python train.py --norm_place="pre" --norm_eps=1e-06 --positions="learned" --attn_scale=0.125 --init="normal" --init_std_o=0.0051 --lr_head=0.005 --final_lr_fraction=0.0 --max_seq_len=1024
MLP neurons of a small language model. Each row is named by its layer, matrix (down: output weights) and neuron, and shows model dimensions 384-511. Each number is 500 + 50 x the weight over its row's rms, rounded and kept within 0 to 999. Numbers have three digits each.
A block is one neuron, or neurons of one layer that tend to fire together. After each block is what it responds to, as a language model described it from the Wikipedia text at the highest values.

L2.down67:489534469445500432482433537477525552437363562471564521395527431555463486520517489529496548461508425516589463466550527509472567545436519514504471426556525523488516548504477511551490426579570494505563442537550498476514491474447483512474478557455471451507492540471657503522474507499440506521398556507533503462465545422487537499509404465438524459613532512500514615506475507481458502441506
L2.down258:463484528488485504543549501436486507553461488461517556442549444570449457518538489530475536481572476470515455493620582445575408508558571429482432526490556478437484529541505507476514400520479451528558402505521444447447523526379501514482474460525493503548570490452445422514470531497496484621476602556424545478525474392486464512506590490539525516541547530528588417455459409496525563532516
L2.down817:488512536519490385484498535448572420465542543473575459539560571515519550463435536452531556516555486452446467481448518497612513478467398583549485502513538479491487472461575462538494471494448522568559455495438510523478454437505457462521501444488456503531600444336503523541465542480509520495436515435487415448463490393456536494586488529425552521532417477549550507525520513441525500520522
L2.down855:446502543425498413568508545450596434462617539513586478560579489480556491484516520528507521530550551486435439467461494443561508455437439593493453593545584525431502513494595427525492482517524534501549509491482532484498518458445466449536517458471422537540637485404494460537446542527515522458377528503519464522495461512449540527564458564451504551543416532579513480512568546517501484558534
L2.down908:438544594492556472601518504445598486485592479558536438588604502536491413502517480588516522483536536492462522469478530521587567508401419524500451424664574419497492477555537513483599449490471480534504432472595463514542517482509487511534507516506542502501571556401573444503514550503468498477436478573515457560456415443488561482542480574412357499605479554423510506450485526504503472599486
L2.down1346:527541590509469409585491557439566496458563516525582500565538539476516488510442498498554518479540517445496453482424488527563546530413419581538437458617576465451516441480578447492592424518457525534564436472516544493527455454527450503569533468477458501529588454346533496591469591480471489471455479491481393509442440481462557488555492510406486506541439484522522508488526557490540459530496
L2.down1878:486489512469518538537501512432557504423534480408462441501424381528573433528509479556443557527492509511581464543541461481493523482502440476511504507488438496532468563437481534519403502605435498527502471508559458447460419511461563504471508471463472414509551564492490514559506477537519390520450524421483489363495508508468468596511442457501575522555445541468527480511477531465556503560418
L2.down2023:510518522502482455512492505547514488547521478535532392598534429483529511505501467568555471456417548487447547452503422512459484473490502454473500515552509461484437513596484480497520419575456423523472506487513576478477548558576496660533447463492442613490577527436572466468482513443575453512466568457427532521544512489448505503553630495498419508536469495540397527491481440448590538517464
Description: Word-piece capital tokens inside acronyms, codes, or all-caps words, as in D&RG, CRAN, CPN, SBN; also capitalized first letters after line breaks (River, Luke).

L5.down634:539444538442572464472450512505476530462484494445518507492528498522623541483459476432459506488542474483488492511452608528427482472482384516448559558574437566481478480455531513533544465540530531479467489522411524489468546563515462426518538402495477482571455512514654501497501515425479565539493422455469476482483505393518520485537444492555525493485595562469509510479500534586478464525533
L5.down925:445531527478533420563529534538490573522552505548406588572551459572489470511526512556531485577510487444561513531468505536510537399590530540533539567521569430505504489532435517432481505478485467457458490525554472380410518560479511542555370568512457539458509501444487435396545520492444441538578470475535544491500531411452540583556472504446532477527485523496504437470592481527507419480543
L5.down965:403547526526475586393465448534482516485557521527585494561521592462528524448549436540483470498501489459452492503551518552459494434414571530535516424539437551538422449357519443461533536546558462452514473476563522455477422379564575391457505501509478429523569517515535488514418564477574470454533530468467429447520472511516556419486423517411509496448531443454500544527445419525530456525397
L5.down982:510478423499494615584448493481497489472448524577469474514517580486519593512549451514535435525459563494522542511552533551592552489476612538459438555405504557510469558508504555554468452455512450547520538487521560470547478472533419461528361469492525518462531550512457507523520367490431393532545470460469567460463636531534432597519452551474523410511422489535434506532494503463487620469495
L5.down1375:458515461386493507518531451508512527465600534436562454492516527463524511578536479541537521400599564490591428542434489464524543453485499456484453474432474513446475506441532491591546469448527421529470494514439536545546494444554519433495456489555535404497452508455560516470520580548520442457479497497494548468497587474506548511466485449525463437476551499484477445468489409526514468630466
L5.down1745:343573411545507509519459535592557492449502512587519523475527473449563455464556502595515464499433498511516457572415439501432605608434516443510551470595532601529519576469462491416429551561556448519480503521518525507484542463492499456458464435542488570527493419439497503486466495515498521534519544554472499492455444454451445457459384574514429488443480605514425558482545548468518462491522
L5.down1892:496440496521652509513496545545601542506566522479491472565555513457552594384463531494457473486506455453473438541462460429453511476569580439483456537543552519397513460514435487424473474458511378497553436412516442484413560498577422470512553467547489544479513497494486469488436570535463449496490489378561550502430465536494565513487562497559580497467510455480455532522494455529509489508495
L5.down2027:515555471531448524479490454493493411403551560464553533502405459420555471500496458398448449438487455519509516582536419600493490547395532502535545463558503543500492465422536486495499636464629500569511468503566492472481497462504490451483436417510546481532504475600503543578438513531483446455521555448545505504475474464572492464423438566582460515524581460526440500589557541417622534427486
Description: Comma, colon or "that" right after said, wrote or noted, opening a quote in reviews; also word-completing fragments (expl-o-it, pre-y) and split year digits.

L2.down629:513431474576534532385559384510465496486567475555537483490478570473511485498592478430501408457455489449431502504437513470501533546469603494502534515509581516493564535569486521501457386514477601449472390491481555442531527507444506532474458494500464558451552600542495534431454432501613467475591534484478474478480428538628524421460430457488454560521456569463476464508527589479525505516440
L2.down795:424519551486483434465534556534472440524421556563438525566512457492452446499500537480572454526567507487557508474544576488520557531542402516497496507511491450441506547537481465503490469500557551486550528496514492523482469569583466513450447423437554551552520544522528575361481395478599549501463547499493447461513492532425577578495446528440573483528481483496503459504535435513463545484463
L2.down865:466446396412461533534575546439418520536546498509471538460429497514467521458534463425421572489527481416443459501382490463471609570548440462537531555407460479541462519560567531516446443474490441416542455588580564496583490517416583615486463531510504449492490468564479475397483521416552506484431448551530497565492487511543514471556415478380458542447498495416498497451533526457440568449445
L2.down867:577487470514488473470433507439506556475440505559418581508541536523472593508457526489396468531473451520479505495512502458342458532495572461511518521508479443516524499570482485452513441528558464453540524506600495558439602477358543431467609525473542502420501558480516530445471496485516480455545515476536481471542521414484548566606442528583442509471473551494530502560453447467550489536477
L2.down972:473270466477488495515532559462510534521495522544475475467520533498478501496558492523523544475454543474561545520471473544473526518516477482559573573442482511570509525553509377490348476545485481364481419468485492470504575461413580514471502516490464501499511473497423451435489522433559417563417535593547528452539536406437480497524522588532509502435453493435577519475455550548536509460420
L2.down1289:484430493469493503482540482581477578521458573565404470472538453536513463498487532486414486575484446476477479474505457503502591498543391559527529561525520512598500545520486420478433523547500504401554440422585434449442403480413438489443436472509451557486557589504519489364480503533563517520477510525571482517539538409536531522547517584475579497422458584473411404509542450517404497487486
L2.down1422:419387464392510514438464504541475431482579524540449452518537519475504421489561535485482459536489505413442468505476394518507551504526470514453583464524554564475563528413413482514489436575595494420507423473516437455511381417497562504367515502535530545488506557547360438450490566485504505476508467528503514565456560405511499552579482474514506532442470573514448429487532427518538554477492
L2.down1603:450489470467492558514531530452563507513513505499562532515564590453527628499564494539549420404503457455414463527563502543556567529471482526519478451465563474623519521479456536510575392564569464478544445448454530518435338450566502524481414442479543525490526456585513520427381424592527450541480473501559446535515459561625505524557489457554487519438440530350526423457522564453431522420470
Description: Spaces, colons, dashes and equals signs ending a phrase just before its completing content, often a number, year or formula (within 10m, 2012–2013, "= 0").

L2.down51:476434520558469369470468540494468564421457538503440492463497556513433517551450449521548534507503524436561480515471560411336520538497563484428480430515531503453542482529437503471485558542532506449462469552501463505507567541525452532546487437428539484510614447532489512481466577492573507513520502451474547504520373499459460418498485413477432466492498463505522506499521468544431528561481
L2.down425:496477445401541472506466550483518450507522643463435515531539451450502494486499469520525476491503529496511531464516524477473471549459437592472559431540478401475498561484539465521464502364525508367381404477439496522468534459549587485537411440458430468529620513484572537515589448440577603406448484505466487517472505540583523508491446386462521514498453522524529420478551501604478442522557
L2.down653:551558497535539373498568560497505499551503493482489485513505453462543463483547459532516482475516465560529503558516524461528460562510461468534478450578481527504595428421464493443472479459518490502464447526512556540480537496527537508485518404541491521543552489393518500512550493569485499502448517431497470573494423419436497384551533450462473526464612534560401575526494545554584532483543
L2.down742:492493479503546571547549501451567481500524452577384550489490506494505486593462429559449475562539464423459522453499479399526506503544447516520434410548555546517522547487479573486468512589439552544384536437453501511486505512490534407548565507518548390515554518471571469589495485506458620485569485485468542526530515479470509509532532420417438506589468460516457503424499529676433431519486
L2.down1062:536486480460566506471492505472546494461508586590414530491510538442569497411530483526459591477488508612470445458467451516388555484589593453521515531460420462563521502520445473531638540486513469482551523474385466471499441438489501449411491510645560539523511479502394492497419478547526460535500560477484506424440481453489491481508540508456489543452537472472543545522433421511587604515510
L2.down1636:481453516586590483524488506514466454439486511436447546456476480464569623504436439463630529454520543435520509578565521507437447507449518436479505525542518421526499469544507521501488602492598521446491385568510450477511541495639514429478564468468464398548607483520477499571512507496577555451494511395537601461523440472436444465516415417529545479531423460543582511479509429522516530530492
L2.down2056:446540559509445536448482492428665392500530486452482619545459526567394458568568602473509528534436493564558514531471586512487481543530540551415497447472508411563424467448440537543504497501491507601546460497470431438496458474451495516544544638484529579471655478492507467550506476551484483519461506529513372504481430517563474552564370426501448469532575448572431502476490538589391538531527
L2.down2238:521521505399536477540466562493635424485519572440464556487485472480507460466486474554497511511451537448495557475542484429501491551468388568525522416498521389532448532510591446448518550497415540388409482479376473475469519495516567516492424504498511495463547503525560517501491438497512573438472505532490469490475467518527524524490472456438455590511496539588467451406549582708446478506562
Description: Word pieces ending in "a" that close or sit inside foreign names, surnames and places, often in sports tables or lists, e.g. -ova, -ina, -uka.

L8.down731:474549447437520545442511500472449562487538432608467454458530557488466576517508447446525513531474395446485515456523543505446400479562523589487456463505520418543568529564502528455556504574393461528515500499550583421532491451520491511612479510481521451511480489547537465469455511359453566402573583474434455419432460421542508480489494526547500507537532528508540488551501586506534577508475
Description: Final word-piece that completes a multi-token proper name, mostly a place or team, e.g. West Beng-al, Vienn-a, US-A, Barn-et.

L2.down189:508429519519530452494487474445488509444533462476522511448489473586537495504445522563557537530512387394469516536423618482535502416489439509512475536548515487527500408534394476514457566533466559500500624464515502472474534385569480598471475463537477504554548517440517468564545535555557437504482463512497556444442494556563552493437517554475470553519527513515530530399531490547439440568529
L2.down522:470390538585475465490502522554494428533553529465445557528427468587485496497509494479543493478448492474518501387487556545428461529399554465428488541500495546555531448559448492489415514552599513539492588539404536522533519503504505518507529522459468524464540374542472524580418533501519405484521507499570454581488506537465515460532443516522526529495530372529502473525452505500447486441560
L2.down1007:482492533443428509439541456500632541402521485464490490467483452456445492416513556486501474445414515567404499522454489475571471432560487594516452459622419539581466442532490509430465591590565497459453480493504513507535582532497481541535561570443476515498466479533514553422517423496416552596415443521443480533536464469508469469536520546544466460480545539494536520465572464463494419567496
L2.down1025:457515526407464486550370549470594462519466457425510464446537441496511470448542509537496462450487412509531482558515463529471589516538516507460447461559451521465513536470632475464435481437631479494511520564516544428483458502427504468607525467499574593585481432484531534558490508478502545484505443576534528546520468497542354468530511428529408497561426441459463564478551525506490525523577
L2.down1251:477534523529445536424526537409548453534452496508490478461409493510517444441553566540450543459458472512495570474447502500503553665500437627513435504489432542540481444638518508477404491476548461502484553491484466470608529549466496433499577494500508429514521404532447453552502560541467471506404457483506582534472506546491435451467419512572501481435525506478523560522488552471503617456460
L2.down1566:504568435531547429592530501481556474567438495447489517529571531592478380440504494523493575422550492539463538480462487519497560493486586595441521517571560475493414511486447510435444499482451503493522465491394520520554505582525556476587589488495500515480540440546512464519413477602492549471472488550454438470637543499415544489386403453400594466468488498572487508530531553534485480495555
L2.down1723:542533575518499566472501542534511498547552482497486563531514549456445590509464535417504436568494476534441455443453497569461481490474483519441489575493494528556486487464545417512501542523495498504538551548459403456545575528509521403527506560556564530537398476499439453582548505374435454525526504429548533541475536537455511511520529537539496502542559463513497545401464525469436493508407
L2.down1865:483489629553511509468509523484499539550529564470398559471493498533567438425438554448486501446557492537510450572462574401538593502477539526502477575534429602526421506532455640475458487434535494531492424479463530602549526521473459519559592503564461463357511498521523542555597441511370460542477441473526522540472494502509443548501565581506520504446482522496569487447434472520465545510541
Description: Fires on the final piece of abstract nouns and participles in technical prose, such as -ance, -osition, adapted, and on wiki heading marks (==, ===), = signs and sentence-final periods.

L5.down703:527422427476495466368531469454520555439486411490447447600464464483489452487465498573532482518539493511490524525559423466591483456497528433426475506454551570422436419513478507468520501555460533518439433542536543442442467545521603582500475425529412522535552423522503467472588508574468641482465431560580544516562466528492499521503535491522384420511451458453526512495450510525636486536489
L5.down772:492471413524430514504528470540501471510541519523446524529484475504469486556567437467546493572491471555499526569532483422521527524495449455564501446503594473496555450622469419496486592512487502596541564474484570521516540546474521502499478458448536523519448541508425557410542526534531615479505490528482548479565575518489486494406487420598538476407427572436499441525613385429514392541452
L5.down841:449556556577414554448507555516532517447428474490515520484468475568476451508504536385562614516544510467457555518481467529444484471549426419502531478586499442448479496433518505456558466518502527503605486553522526413540432519489571573609471486363544515516561525498393480488543524507425463494410509519534527503472539614527549481502434541574536520500519523470470482561471463381493453491455
L5.down1048:509454440453585499510590450590549526463460496598488490432533514417509495496431574476532548493483552531460553455357533512543444431530347528635544473454450548573601472446481536536479445504506520575485498526493541471459461457553568386514524466532460467482481514430559549639532526500443479494526549542478557470423463494444581616494542477469550539403453473472550424564474493497474485487433
L5.down1385:563429508481477548477445525574496487522488496513535481494428508535452561456505496447565491577548519473496521472377544467525499487530462523568519522513496387549504446365541490425577467480508576512568415588514544378457364462572515513486517506424425473559460538511487542475429504555505474429489460501525550518493471523507579505543480475531482503411501433513482456468482480432528501525524
L5.down1685:456514498491401577510415469532473478574553476445460509483562492488504562521469489474527493449493503464537534546419487345416492476456525557519529568592472513582475529427554523572487399494503513546548427547589514528519391479502560511491407554504503434553487453480482509485475435527485470499581541501560473452577518497510533526455492545515563505466463498540469503469474464501524383438499
L5.down2261:493423492428449455493507439492481509480517470453440546530446510509440518478489490460524471502504462447481464495537475436451509450415569609610435526546513493533490467458477509523451450482489561450436375511551516423505494539427486542548463557470517541562474486572453483513510468520484442492494481496544517366510442500514491497544454555538471497482460509598420559582528461476481426540432
L5.down2266:560486435507444599496441571415496517500512475578550486511526456468383472463530563458497429511403504493478486541451505445536421479508436434509562540518523521484645434543440434491472524550500498510521526529496481489531387525517498554494513495513509511544515435450481498463419536464482425424497442505534513442472460548488539474499503457477578520549469463483579478575456523550571555502460
Description: First token or word piece right after an opening parenthesis, quote, dash, line break or "In"/"On", often year or date digits, e.g. (2005), In 1956, ("Burning.

L5.down540:517513611534485537558444422526409434493489477514587515494524661438548508478457407409486496480469534534401485447547513510432497486537525465467612557520557524441632415513608535474505474426535593574452480523530475548476448517492523566545571483536467531555511451603499488441513565542475487471544533506489468532512431405523534513511483528483575547562445504631534446570479494424551621531496
L5.down583:484503629495524473522467510517508502487589496550569515535509406359467443469377573530533520550528532481444516445507426482555461429472477490485605446524434508518518528451467525606565461493472410463576469548539640557461555519528439450490575434508523543422532467477483487550417491486521531405471529459418521506503536593462488467494483425501528547456389523500443517508513536548382496461503
L5.down1584:408474472577490522467518431544583526459539417568488516491509562569510469483508411481489445424469506516439566516500474420472490556423461396435531517567507532589510634485460500478481565494475482519450544451471589408548450527458528415500540527474570505486558564386520524504496555578506503445533503521438467441479439412533470562539457457521416573568493462531573516496560586571520591516446
L5.down1687:574443551478509444528547552527523441391472472419470528442474485447553470447410576503502568598470492497355558501471493458458557603492368390486448625506438457464545496486422541497485442397507481428518461573497460498474483538532453495511547527515389556638455448481419514514442439536439506520506523552526415517526537516468493516472514504486473577524444504524501505499469467471542540534586
L5.down1818:494512583497390446537506455508473430504497495473480539417450493488527467515466502531477546514465508450417523529536467462526577496565557458515500376505541423473484578526452585455498468566523532601551440459495470515459570461530540432473540476472435526472522556414445569537492459491547526488440491396455543443510527538515557420509551418499452556534508508562475433471447559540497531482587
L5.down1847:477567562540478605509479551489458462410495561513499532507439459411439505491522478497547380495467537501494484497476462481496452507452438507506536540496446544426465510489533535418591614491536528540541509529474503461489495564507500444480501526488447513468508612397471587568462502551455504457490616489462505415568399495529506568485404475457485623534440565540472530591434480495463490524476
L5.down2079:593535529440434482553469554461539587477519490468568514440403434529442484513431397455588534537449581482457502459543440420425503406477519555539512489534588522436527491526542458577584487436429554558487394510471648597487538629512431418488457492475470546544480526404542462577450537526378506465493550521426449477484471511484520569533487468540483614574508511514519500465457447552464470525496
L5.down2154:438465336468525511552523486389471570509508520620464534515519543518423495530393514507566470496475439462459514462430488418542514504431454432522525564469512540456510522519529517499480436489522481579505522562516411568545454542476499457523434486537522446510448496506481466467490488470537422484473565513514394432560494505509486539537475569445609525520490535522520475576561508504528543523483
Description: Last word-piece that completes a multi-token proper noun, often a nationality or place name: Filip-ino, Achaemen-id, Eston-ia, plus some technical terms (Pseudoel-astic).

L8.down2068:558504555466443391465574381624490474483609589478418555577516595482446532546493482413516524524493464451540562578526540521512553455508534582525512549552478503429409404533420486520483489426480415492454450571488534538500505496425494538495575476485550494530538449530557483532506542457422500538502509557587506506448527519484440563579491462508621516399561489481482476479416456521536495486471
Description: Tokens inside table header rows and column lists, such as abbreviations like ERA, PF, OT, month names, and period numbers; weaker on mid-word pieces of titles and names.

L8.down2041:464549496514459509519494558507511397529613462415464566502564475485553478600556516404529495518591529511474496520454400578474493540491409512521509477576424530531501479526474523539543482453557481527416548501519588443496498510511500537571463555521432451448574466398510485476510494507495464501468535448565523404515560503528527488482393436507494560470369420597575519508541446539473532475549
Description: First tokens of dates (day numbers, month names, leading year digit), typically after On, From, or table pipes, e.g. On 1 January, | 1992.

L8.down1811:463488500504520466446499549521501457587580590485453460472518456478468460530449441539468574523474371448524483458474502526482412543449490560469403497460478500454492513487490531480499553497461575531473438574592488442442422445587434560436565506499562523489563504514512537419369407564570472447520493463485469437411552479544534498482546403517455502474519498451554476537533510443438563492483
Description: Final piece of a transitive verb, often after "to" or a subject, just before its object, e.g. pres-erve, insp-ires, recogn-ize.

L5.down340:482661409492583459480495516499532651549472458423525489527537516431521440517490533476565559510546495519524520384529489470507459481483532496534498461573483455546556485460435434529488433408548476537573568556530523491552479595468499593525448518441657549460454500523529471423524490397453512408503483519529546622486576613498406582543578463501536604466464484530563499527424488483568523488538
L5.down425:474421550368499434434419487510451436473532552516572468474418471552461433590558513506541493534492533546429528564473486545490399520476414553621547527449469466517405505488491563478476529619500551494515468551459510476477518491508554384548489462572481458466563464515453472513450498513507484535494561543531521466522533493583427568545469407471469475594535522557495503597533533579587501440539
L5.down597:455469543486487414516477389435495522516470485478474525416402524495524438548460475559486468520572541504509460455487409563456401589513542541504452541493437549552470520610428515590502468523512487493517536517416528498535438540558493489593512494486523476433505469580501428524455421528488453482467444487551381519561518573458467568523513482473495492548495434453531467440584543516541498447593
L5.down812:518491504414410622500526457440436536605337402510405555460518516462491565453479443503438510539551508528473543399434462499509498463471437482570623438461554529545472494554568540477428505568485539458551509365503502536464506412559509403585413436457485441421456486537405581479532457538430479543492523481525427437419521479451528513533554497543465578509494537534476543460491482514466440454473
L5.down1330:468487391558603487430432560486453544490521495486536451545560446432465444437553561456498616408506481455566392465517511467510445395446591555610484594539603451495454491463416433562466389483615485510644517537469559528536470531479540514442565488552474424522460465524500478539464503487542489486566453474527434534526490567478513502539587509530516561583462478475545603551513485521612661481473
L5.down1526:521539521533569571503502442456492537459484454472546489490412476486577480491479491538580471467450429515631454476454417504501504550503551476541467527551486556588528490484444584562491456472531450518494476478446398491609467523588475512510561519475509442491464473502456477471549567525574463479470616564460515410545473479573476490579444538504488499480448539465471419466569537410482589533477
L5.down1804:499493507508467506494427482477370472484366540532494539571502502498427557479502533494548420463495537472465497513462467469525591500578533519475526530511591514427521519678449465416523478547553468605500393482511547534514456470496467627458522421531540441593467481494572462531495512506481464452462502522486537529473557535530509495382534461445440491515487435376554524585494401371443497501541
L5.down1831:504466544507468470359509426505419459581526477476476473503437483545523479558580519498536526454494474480611551507510511463509461534533524487559497534496625441451547558553468571384496462444620530466491491503484498446557422456484430602391477535505633576528493522482497487537510502401497545452418442604523464489478404561533467514511506563442550496502434438477528536456482516487583573392471
Description: Final pieces of words split into parts, mostly verb endings like -es, -ates, -ves, -led (argues, suggests, believes), also plural and -ly endings.

L8.down615:544569511449488456437481424545472439505551505526545408522551440412481506528495471489550559487528444460554466505425567447451500461468540463523439428487556532471503540426543523535537419566500441495488485489580475540528448536498544584590479460520454482478613513424456574389392459526499432536444461412491424468483523474601532423492519505454466635403494469461498470665507503464424582559471
Description: Last token of a sentence-opening phrase or clause, right before the main clause, such as the year in "In 2016", "In fact", "however", or "For the Warthogs,".

L2.down873:545475583429526551585511522522610574521475556508456515492572491505467407507490435535585602508524484457424516480398501519577531488476477478557460437458500430545547499465615495531483459469498443501493392535329498478579413468468519559386518451473555585532576482484507532503502542559561485552461477503497528547499494525431464510548563611531401490527520563405473346507506501459427552530406
L2.down960:511493508507525501578474485471563523468533539502484470501481500561511580545584539452530477449507460485431529489399467502534513509529494437516555476389479544502489611497462489499525518523491572541534495496516435438517483559508572511444456518492471496485521479517541472498556520537566626543481461524521616543547500491480494483591472559377509487493548535468446429457515440526523529615474
L2.down1229:532479499482466629512526463595441406506509462475486494502457469557472470494472475404541471468558493455277551590477491510545503521458458467472598480499497479423422570511500503456455547550626360482536455548466504555443479551486466507504484525519479519415551488452511441526416572520610550506511549476481520487479468378573473524496460615509456498509481609537456519431514553486482484492497
L2.down1303:525583564422378549455465499481521506445562496409457608540522517538470549542457529448532505430555538520537426518469467507549607526449514522475536494450504510540525525512521524494453454490647444536546463456438607466493438593531473541404476516592526560466525581521414452489452607500506470519471478429507495546494394467516495539561445555604488604521534603542570514463529467479390466416418
L2.down1410:493511518427570427517470426515510450415536519444496596485469500487449585512511426581585452511557400478433495549519459516514559523460499496459477445555492486548530449484516468505513494571544487424437417556512497549581523559562510423557548510475458422482513495473487458570494545444526471460476558445529518523574541512415591590509471496539553467606485542558530480477524513537531472455582
L2.down1564:418400500451405454555507461458482543498440496464506468524538546582517575559631544365515425485492412444444473489426403481441507583422524513526518457507495553535520458581518506414593505493587565481541562549552531448540486513442510494530519473495521502542419442501545540468556580379560649543499538532468420511503535538542496483467482560521498486522525493435540515589570534431470486488483
L2.down1931:504549471485555525575494538486458498462466442575536482603517505540476528489513498439542448557550445509376449444517526515524622518404519444483532491523563488542525528429534557484571486521534475473508429500464501510464399521533505473471459457471516481481567457556452498401387530503500526463433455487489488450528436549584514552533478534612503407521510457477471395447536504399469570403402
L2.down2074:518411515415566557492580430548498572599558554543527503524530505516518506513497461522519538467413465453597610489429538536538542497517516431655559497471523512496432468412487399503503554455513509497469483465444499445505466516514505447557515568514444454618451558416552476517525509510499460487601465571573568549479534498512464421463519453428487449462358521514461498527526485570485384490498
Description: Fires on the first digit of years and days in dates (April 1610, June 29, 1995), plus semicolons, colons and line breaks separating items.

L5.down20:521485518459510497400493504475534517540537476516494557446584463551475458526520449488504611558511499454468470546438446529567437462540500569539449527492455440453498571543557542505485570487531501468442556559476509352510508453511504438453530442399423484420531517469474488426557458450486421495565526572449543452469515530425435589556579426507486527516600498509523436508474429524508499455556
L5.down609:411455567414508498480490461438514397440481589474621488475458482554461487498512531514454440441556574471463538486515498431442537551448364517435469453543485491565512512485528476516527406449534455508525448536472441498445427448472473483587583451498552453568444548546480400456509517521494543547463461507500534509552475424451581557576439498545538445522487454561577486487559480439594633556448
L5.down1698:516504508496507512584448522453499523393483483512531508575489561431340504514567504527563456426471486500463548493395516474494573610454508445496429512501567463557597475559469574547522523386603523467509435471518501349479474577477452551497493506494542535462560485472424607509385566565543607477558478435453423496502456514463500529530594478556476581579460534535461502443501489557403507446561
L5.down1723:558516498442521473551545431487544550472421458481533433584502480497514488468593576479476441453494558509465476591519516466500498532698525505476593480572509512497488503488487518452493501431500464401398486492556527593515583497548538595449506499496538467461408461452557541392442544410480584431425529466511461590606495428455517523523612545560557488535594580535567456418529516493510463458553
L5.down1870:518431532503520468548544535541498572384559513513489607566592521453600446426468525520542549443446423577428559475496490480555504511582514464521394546512515601429503496604524446498550467491487500437519509523503491531435475508588506509507430480534366559541538486473445556410538519485505535565551533558475442527512463540491565482514541503576455514498471393483560620551509452580430502467566
L5.down1993:573566611448525451492570519565553415426482530411549452500515402553491543510527469508593445505542528555418555555522456488498390482534433530570460543586534474495499496530463521430467569455522480522377484463583425563426506590530534547481499518579499497478420506457496462477510541419471486490420580539512414474483503497462582548566543534542454505439532533570536544515537518561431525504486
L5.down2157:481599514541555435515491524449543534531561463481516497530465448475554495504370589584563454476502502561494494441530446470523499487485518486444471464503577466543539413537435542474448498409494458560464587511509474499524499551577528602527427576469506460511444450522455468511526477538436551514496517628454388608445506567480540541520470534497472537523586539440498449460558513528509490470537
L5.down2185:478511511465554458437507476445525533504522450548450478474481561614485473541502493481510540520455511505581570544435575498534571570501431509525542497547522465589481406496576456473438492469573587530483579469488528474525469610457607486442505525465515534460577498389465537557563458455446463413515500451449429473500514611511481531415515585466507418520491475515500454586498530473572527516528
Description: Middle pieces of codes and identifiers such as ISBN digit groups, SMILES strings, acronym letters, and table pipe separators in reference lists.